config.toml
vocab_size = 2545
norm_place = "pre"
positions = "rope"
rope_base = 10000.0
tie_embeddings = false
init_std_down = 0.01
optimizer = "muon_variant"
lr_mult_down = 2.0
grad_clip = 1.0
schedule = "wsd"
batch_tokens = 65536
dataset = "wikipedia_en"
MLP neurons of a small language model. Each row is named by its layer, matrix (up: input weights; down: output weights) and neuron, and shows model dimensions 32-127. Each number is 50 + 10 x the weight over its row's rms, rounded and kept within 0 to 99.
A block is one neuron, or neurons of one layer that tend to fire together. After each block is what it responds to, as a language model described it from the Wikipedia text at the highest values.

L2.up360:44 50 63 55 36 35 38 50 40 51 52 63 55 55 42 51 58 56 40 67 36 54 37 40 53 51 25 39 44 59 48 49 52 57 40 51 64 50 62 50 42 62 38 43 52 64 52 36 56 47 66 46 34 64 56 53 38 63 55 46 44 61 63 57 39 54 37 47 43 34 45 37 55 51 54 55 51 56 51 55 26 34 48 35 55 50 47 51 51 29 50 42 41 46 37 51
L2.down360:57 58 53 46 50 41 37 51 50 61 35 46 54 51 54 53 55 47 48 50 38 50 35 70 45 45 52 41 47 44 47 53 52 46 46 33 39 48 63 66 57 66 46 55 42 55 53 38 61 51 52 67 38 43 59 67 55 44 64 40 38 62 64 54 59 44 47 58 44 45 51 34 55 63 58 60 55 50 57 51 57 47 56 52 60 59 38 38 42 49 51 52 26 51 49 57
Description: Infinitive "to" and modals. Fires on infinitive "to" after verbs like said, had, announced, and on modals could, can, would, may before a verb.

L9.up133:68 41 47 55 53 41 47 40 56 37 56 58 66 52 41 59 49 47 46 61 61 53 43 39 47 40 51 53 56 51 52 51 54 65 53 52 58 47 61 38 50 43 47 57 54 27 49 53 52 43 45 41 51 49 52 36 38 36 46 58 55 41 58 43 72 38 50 52 43 51 42 25 56 51 47 54 56 61 48 50 66 59 61 51 45 33 52 36 47 48 53 47 59 49 47 79
L9.down133:50 73 46 43 50 44 64 31 60 47 50 68 65 36 52 64 54 47 56 48 44 63 45 47 31 49 53 41 65 63 38 40 32 67 71 42 45 46 53 50 40 33 48 43 47 45 39 33 43 39 49 33 64 51 48 42 56 43 50 51 47 54 63 52 63 36 40 51 41 46 46 42 52 52 47 65 47 46 41 54 58 46 53 55 48 57 49 54 67 48 38 48 52 36 51 46
L9.up336:55 43 58 85 74 40 54 66 51 35 53 53 45 65 34 52 58 58 58 72 38 61 50 55 55 65 56 41 38 44 61 48 60 67 52 51 42 64 46 54 51 57 56 53 55 46 53 59 58 45 58 41 42 25 42 44 46 52 56 38 46 41 61 49 46 49 58 47 51 66 48 58 54 59 57 55 38 35 21 54 39 65 34 41 58 44 58 54 50 56 55 31 60 51 51 24
L9.down336:56 46 42 54 48 48 48 27 59 52 61 58 39 52 55 57 54 63 50 53 57 54 42 49 57 45 64 36 65 53 29 39 55 51 62 42 53 43 33 55 40 50 39 46 42 52 48 43 37 35 45 45 48 42 54 43 53 61 43 47 45 66 44 38 50 57 42 63 50 34 52 46 53 55 45 63 41 59 36 48 51 71 76 58 48 48 49 45 36 44 41 57 35 57 67 60
L9.up740:39 49 49 46 59 55 51 61 56 52 34 49 62 39 49 44 48 43 52 41 54 47 53 50 66 51 43 39 46 27 53 34 41 60 53 40 63 50 58 42 53 48 40 54 33 75 37 44 55 45 41 40 64 55 73 35 49 52 49 52 37 61 49 68 56 53 52 49 45 30 79 55 56 57 55 46 46 54 44 45 50 58 41 47 63 45 73 41 45 43 46 55 55 75 56 46
L9.down740:75 57 50 48 36 63 43 75 59 32 47 65 38 63 41 55 43 59 31 51 54 56 62 40 48 43 54 58 49 37 50 55 54 53 56 38 53 38 71 58 56 67 42 56 27 59 38 55 36 42 44 70 54 66 58 59 47 31 27 35 45 48 60 45 55 39 38 38 36 50 46 58 32 48 73 49 47 57 57 48 55 63 75 47 49 48 46 59 50 55 44 30 67 47 54 47
L9.up1151:37 62 61 39 58 37 33 52 43 55 66 36 48 66 36 29 54 53 43 55 47 57 45 53 44 60 53 53 66 62 52 46 54 56 53 47 48 37 51 56 46 52 59 72 72 33 33 58 55 53 37 41 50 59 36 50 52 43 27 54 55 43 66 46 54 52 56 43 53 32 76 54 51 41 53 63 48 42 37 62 67 57 48 48 59 38 46 63 62 64 74 45 54 60 37 47
L9.down1151:46 51 43 63 65 48 50 56 77 56 56 50 49 65 54 66 71 31 55 60 32 74 45 46 58 55 25 58 34 50 43 47 38 40 43 60 59 64 34 40 45 57 51 52 37 60 35 51 66 50 49 44 56 42 31 44 44 46 51 57 54 42 55 44 71 52 37 48 51 32 50 56 43 49 42 38 54 48 57 47 44 49 39 46 38 60 57 42 51 55 48 38 52 45 60 69
Description: Article "an" and an- starts. The token "an", either as the article before a vowel-initial noun (an assassination, an attack) or as the first piece of a word (angrily, ancient, another), plus scattered mid-word fragments in names.

L2.up1089:39 29 47 53 66 18 50 47 49 59 36 57 35 57 29 55 54 42 46 53 49 54 43 52 54 49 41 53 67 50 38 43 69 54 43 54 55 40 39 55 44 33 69 41 60 60 56 53 51 31 52 45 54 49 56 34 53 56 51 54 61 35 56 50 42 70 71 53 48 58 47 35 44 47 61 62 45 49 40 29 56 52 38 53 49 34 52 48 64 49 37 61 48 47 53 57
L2.down1089:46 77 62 51 32 39 38 37 39 64 54 63 59 45 50 53 62 40 36 52 55 71 34 54 57 44 72 56 45 53 55 59 64 42 22 56 71 50 44 48 53 52 56 58 74 32 46 58 56 65 40 43 55 55 69 45 45 51 47 54 62 46 59 52 53 38 49 42 48 47 61 47 54 47 42 56 37 56 46 52 47 54 56 45 47 26 50 54 60 57 40 47 40 48 63 47
Description: Name and title word pieces. Opening or inner word pieces of proper names and titles, especially One in titles (Take One!, the One Ring), plus pieces like Rez-ae-i, ty-pically.

L7.up898:42 52 45 73 75 50 61 64 56 43 61 50 44 41 41 43 44 34 39 50 51 66 60 75 56 44 55 29 43 47 48 34 51 62 47 42 63 41 56 52 26 41 41 64 44 49 57 35 49 61 50 36 47 72 57 40 41 39 50 42 56 42 57 53 55 45 52 52 44 49 52 44 49 52 53 42 46 55 57 42 56 36 58 59 41 54 49 60 48 50 59 36 47 53 56 61
L7.down898:48 54 60 43 67 57 56 46 77 46 63 59 65 58 63 41 66 51 50 57 56 59 52 56 59 56 45 54 62 54 55 42 51 62 56 43 52 37 27 51 48 46 79 64 49 33 57 52 60 37 47 40 58 56 40 41 38 55 58 34 46 55 62 54 46 35 56 47 41 38 43 48 58 62 53 42 51 60 31 44 51 44 59 49 64 44 64 46 25 43 50 54 49 65 45 48
L7.up1041:39 53 58 48 64 40 36 64 47 60 38 54 64 48 38 59 51 53 36 66 72 63 41 49 41 52 44 44 56 46 48 36 65 62 69 54 64 32 48 60 57 56 38 58 60 40 53 37 44 62 48 50 59 62 36 52 46 61 58 33 47 67 55 61 38 27 54 62 38 33 41 47 68 53 41 49 67 40 46 58 58 41 44 42 41 56 50 44 48 38 50 44 41 54 66 61
L7.down1041:40 56 38 45 39 54 38 38 41 64 51 45 56 59 61 50 64 53 48 53 62 58 48 46 52 36 51 54 49 42 38 46 66 50 54 41 47 48 47 54 27 52 57 48 64 44 56 49 37 36 49 57 54 31 38 52 54 42 46 60 68 47 51 44 53 28 53 55 61 34 49 47 56 48 41 49 45 41 56 46 53 44 48 54 58 47 62 48 38 47 47 44 54 49 53 67
L7.up1691:65 57 56 52 61 45 46 39 39 42 43 43 56 40 58 40 51 47 36 61 55 52 42 64 54 65 68 50 73 41 47 45 75 48 35 48 38 48 66 54 36 70 61 65 49 37 71 50 57 51 58 53 80 45 70 52 33 58 55 59 60 44 51 64 56 55 54 38 42 49 44 57 53 48 65 49 57 32 43 65 70 51 37 58 50 53 42 54 32 51 51 30 47 54 39 50
L7.down1691:56 49 51 37 53 43 61 54 63 54 70 75 49 59 53 60 28 58 41 58 51 69 55 71 61 46 50 41 53 68 55 41 44 52 42 53 46 35 54 40 24 54 52 58 40 53 51 54 54 51 36 16 49 39 54 49 60 44 56 38 36 61 37 69 49 52 50 62 29 47 66 33 46 41 56 61 44 44 48 49 45 64 67 50 52 70 62 56 39 49 54 59 56 44 47 47
L7.up1779:49 22 47 34 58 38 54 36 66 38 55 60 46 39 53 36 62 35 39 55 49 67 57 49 39 52 70 61 47 57 39 50 54 63 45 23 46 33 52 73 40 52 39 50 50 49 56 58 60 37 35 45 70 52 52 52 48 45 45 35 47 61 49 32 62 65 63 49 37 58 45 70 56 47 46 70 58 53 47 50 60 39 64 47 39 65 53 61 40 48 38 44 62 43 49 48
L7.down1779:69 58 47 54 61 33 55 34 60 49 55 56 48 32 53 39 53 39 39 43 45 63 54 53 46 43 52 61 44 35 68 54 62 49 50 40 46 53 50 44 47 50 65 57 44 36 39 65 51 62 58 51 67 55 43 47 45 45 58 56 53 53 33 57 50 48 40 41 49 43 30 34 47 36 43 59 39 54 40 51 38 40 70 48 44 61 49 45 43 60 41 42 40 58 43 60
Description: "an" article and word-start fragment. The article "an" and the word-piece "an" opening a longer word, as in "was an apprentice", ancestral, analysis, Anything.

L7.up929:49 25 34 51 50 52 52 48 48 32 53 55 41 48 58 41 51 46 82 47 49 62 38 50 66 54 54 50 46 58 52 48 37 37 52 48 44 52 49 52 45 40 40 34 51 47 50 35 63 56 46 62 26 56 61 37 50 35 61 54 59 44 59 64 54 50 41 49 65 41 55 42 49 64 44 45 52 47 56 49 47 63 61 48 78 60 54 49 51 54 42 51 39 53 39 71
L7.down929:47 65 33 43 51 40 60 55 39 43 56 44 43 47 46 32 45 74 51 35 35 29 57 48 63 74 43 65 49 33 58 49 56 55 49 39 54 70 63 37 66 52 65 45 50 54 55 37 55 55 38 43 41 49 50 56 43 62 46 50 68 67 53 56 44 35 56 57 66 64 53 51 28 59 57 53 28 50 48 38 42 42 49 37 51 48 58 58 32 42 09 49 35 53 28 43
L7.up987:57 40 50 51 59 59 50 40 52 55 62 57 57 52 42 60 61 41 57 67 50 43 36 49 74 39 39 52 53 53 59 44 55 40 60 50 36 48 44 64 55 53 61 69 63 49 57 43 41 63 55 41 45 60 32 36 44 31 51 35 46 41 37 51 40 32 52 55 58 54 48 53 45 61 48 37 54 55 52 42 50 60 64 59 58 48 66 49 60 56 49 40 44 38 52 68
L7.down987:57 55 58 40 50 39 56 55 38 47 50 53 60 42 46 40 67 58 48 45 47 59 53 71 53 62 51 47 54 41 60 40 62 50 37 31 53 64 66 64 58 46 26 28 61 43 35 58 46 37 48 47 36 46 48 67 45 56 50 64 56 52 52 49 46 62 50 25 68 44 34 50 47 51 45 45 42 57 54 53 54 53 61 50 67 54 46 70 45 37 53 64 57 38 50 48
L7.up1366:50 55 60 65 32 46 44 41 57 46 36 61 56 59 58 50 55 39 39 59 54 59 32 58 58 60 38 49 54 33 55 39 34 42 44 54 52 51 40 53 63 56 43 39 54 55 47 49 39 39 34 68 65 51 52 59 52 58 66 65 62 49 45 42 56 43 43 56 64 61 44 56 53 55 66 44 45 59 40 34 37 45 54 49 66 52 36 43 35 53 35 49 62 49 55 50
L7.down1366:44 73 29 33 57 43 54 53 57 64 49 81 51 59 46 42 64 59 56 34 49 65 38 53 57 48 53 36 47 59 55 55 38 47 35 44 54 76 49 47 49 35 59 56 47 59 50 56 47 44 41 58 41 44 55 57 68 42 64 51 62 51 59 35 55 76 59 45 70 55 63 51 44 48 53 52 53 62 63 61 60 50 46 42 39 46 50 57 48 36 54 46 54 50 58 42
L7.up1407:37 44 41 50 51 48 43 31 48 47 45 49 61 56 46 53 38 31 53 53 43 44 38 60 59 50 51 57 55 37 36 61 42 57 60 43 43 41 40 49 51 43 47 51 59 53 74 45 48 49 43 53 48 57 50 49 51 45 71 31 39 46 58 54 57 51 35 45 73 38 64 30 55 59 46 60 55 53 45 47 53 49 63 55 35 61 42 55 43 65 48 31 38 39 45 46
L7.down1407:64 62 37 53 50 69 56 52 52 54 46 42 45 35 45 50 59 56 51 42 55 41 45 51 46 50 55 66 64 34 39 51 55 49 53 43 61 42 37 37 48 60 59 50 46 57 41 48 56 55 44 52 40 49 51 56 48 44 50 41 53 39 66 53 53 45 58 45 49 65 61 52 46 61 55 66 48 56 46 57 53 35 54 50 41 55 57 43 47 50 43 37 53 46 43 24
Description: Forms of "be" after subjects. Forms of "be" (was, is, am, were, been) right after a subject noun or pronoun, introducing a passive or predicate: "it was", "I am".

L2.up1622:64 47 45 46 40 60 53 40 34 53 42 31 50 50 51 56 49 45 59 48 39 47 53 51 44 46 57 35 74 43 39 41 59 42 43 59 51 54 44 55 45 35 82 33 50 44 52 35 61 50 54 60 54 58 68 55 52 59 58 62 50 59 50 69 48 60 61 29 39 54 41 37 38 56 38 55 49 58 63 50 52 43 39 45 42 48 47 53 49 62 41 35 52 58 52 56
L2.down1622:47 64 36 53 43 67 41 59 47 48 51 49 62 64 57 41 56 50 40 62 42 44 56 55 55 46 48 34 61 38 36 41 40 58 69 32 52 49 53 39 32 48 26 51 47 48 52 46 69 68 45 56 78 63 39 34 25 54 49 53 48 44 65 46 64 53 62 46 51 56 51 67 51 56 41 59 46 48 59 57 48 39 27 44 68 51 56 42 32 56 44 54 55 40 46 36
Description: "an" letter sequence. Fires on "an", whether the article " an" or a word piece inside words like pagan, Dylan, another, animal; sometimes a lone "h" piece (perhaps, km/h).

L7.up1120:47 48 65 40 54 55 58 78 56 58 47 52 47 68 42 56 42 38 50 56 67 51 47 51 59 59 27 36 29 43 44 45 33 50 51 41 47 34 50 35 44 33 43 40 68 67 35 60 55 59 47 72 44 44 63 67 62 75 35 42 52 55 51 57 23 57 31 52 45 64 69 46 39 57 41 37 52 43 53 64 48 54 63 48 35 35 54 42 55 43 50 32 44 51 55 65
L7.down1120:48 38 48 60 54 32 49 58 45 39 45 57 55 52 53 55 45 47 67 52 59 33 57 57 71 36 42 46 48 53 59 55 47 50 64 58 50 60 55 64 45 52 44 35 57 55 56 45 59 49 32 47 51 34 61 43 44 53 58 69 53 54 55 53 22 28 49 59 52 44 54 34 63 51 62 52 63 41 47 40 51 43 53 57 44 46 49 48 51 30 50 50 41 50 51 52
L7.up1265:55 27 45 63 34 57 64 42 65 29 33 51 53 60 63 55 46 49 51 65 65 41 54 50 46 64 57 55 50 46 49 40 35 41 50 42 44 48 51 44 59 41 61 48 48 43 57 38 57 32 42 64 57 52 34 54 41 64 57 62 54 37 43 50 39 63 57 50 59 58 43 52 56 67 57 51 30 39 55 33 50 51 45 53 49 38 46 36 53 60 63 24 45 49 47 56
L7.down1265:36 60 39 66 54 50 20 34 56 43 39 52 52 31 43 49 43 74 56 54 58 50 53 32 75 48 43 47 44 60 36 47 67 57 43 66 46 42 57 51 48 30 53 53 42 50 44 44 59 61 48 65 54 51 56 63 48 43 49 61 43 40 50 64 52 52 49 35 49 45 49 20 61 54 73 47 62 46 45 53 56 42 63 51 46 52 60 60 43 44 63 42 37 56 37 50
L7.up1449:52 53 30 61 48 52 54 54 45 35 51 59 67 39 56 42 52 43 79 53 50 60 47 40 40 41 45 69 49 60 71 36 39 52 36 62 59 54 50 50 40 39 50 66 44 38 45 56 55 50 38 55 55 48 59 37 25 34 64 65 50 55 59 58 49 43 52 41 72 39 70 48 57 68 59 46 41 53 58 57 55 55 54 38 56 54 52 42 47 39 47 47 61 57 40 33
L7.down1449:56 52 60 54 55 58 51 35 39 50 47 41 50 54 41 51 66 44 51 39 56 37 60 33 65 46 49 54 49 45 46 59 50 71 42 63 53 52 69 31 56 34 58 25 49 39 48 49 58 59 57 44 66 52 53 55 56 60 61 65 45 56 64 64 47 52 51 57 52 69 59 46 40 41 46 67 50 36 62 47 47 54 61 64 54 56 59 54 65 66 57 67 47 55 64 46
L7.up1476:37 44 56 51 45 66 55 54 53 42 47 63 54 62 56 55 41 39 39 46 41 50 58 53 44 58 52 43 39 52 49 48 53 53 45 60 63 59 45 52 63 31 46 48 37 52 31 60 40 72 47 53 37 63 71 55 43 47 53 53 52 55 50 67 48 55 49 53 71 46 51 44 42 36 50 49 59 66 36 55 62 60 52 69 41 56 48 50 53 49 59 35 44 40 46 61
L7.down1476:41 61 58 47 55 37 45 58 32 40 43 42 36 66 59 56 40 55 49 57 47 51 50 47 51 61 49 49 41 55 55 65 51 64 49 52 47 62 52 61 52 52 45 61 55 61 45 40 44 59 37 29 47 43 51 43 49 58 33 57 44 56 56 54 52 44 21 44 37 20 65 56 28 49 49 53 45 34 55 47 51 58 57 51 36 49 38 38 52 44 56 37 49 68 33 41
Description: Words inside creative-work titles. Word pieces and short words partway into song, album or film titles in track lists and filmographies, e.g. Baby, Got, Gone Girl.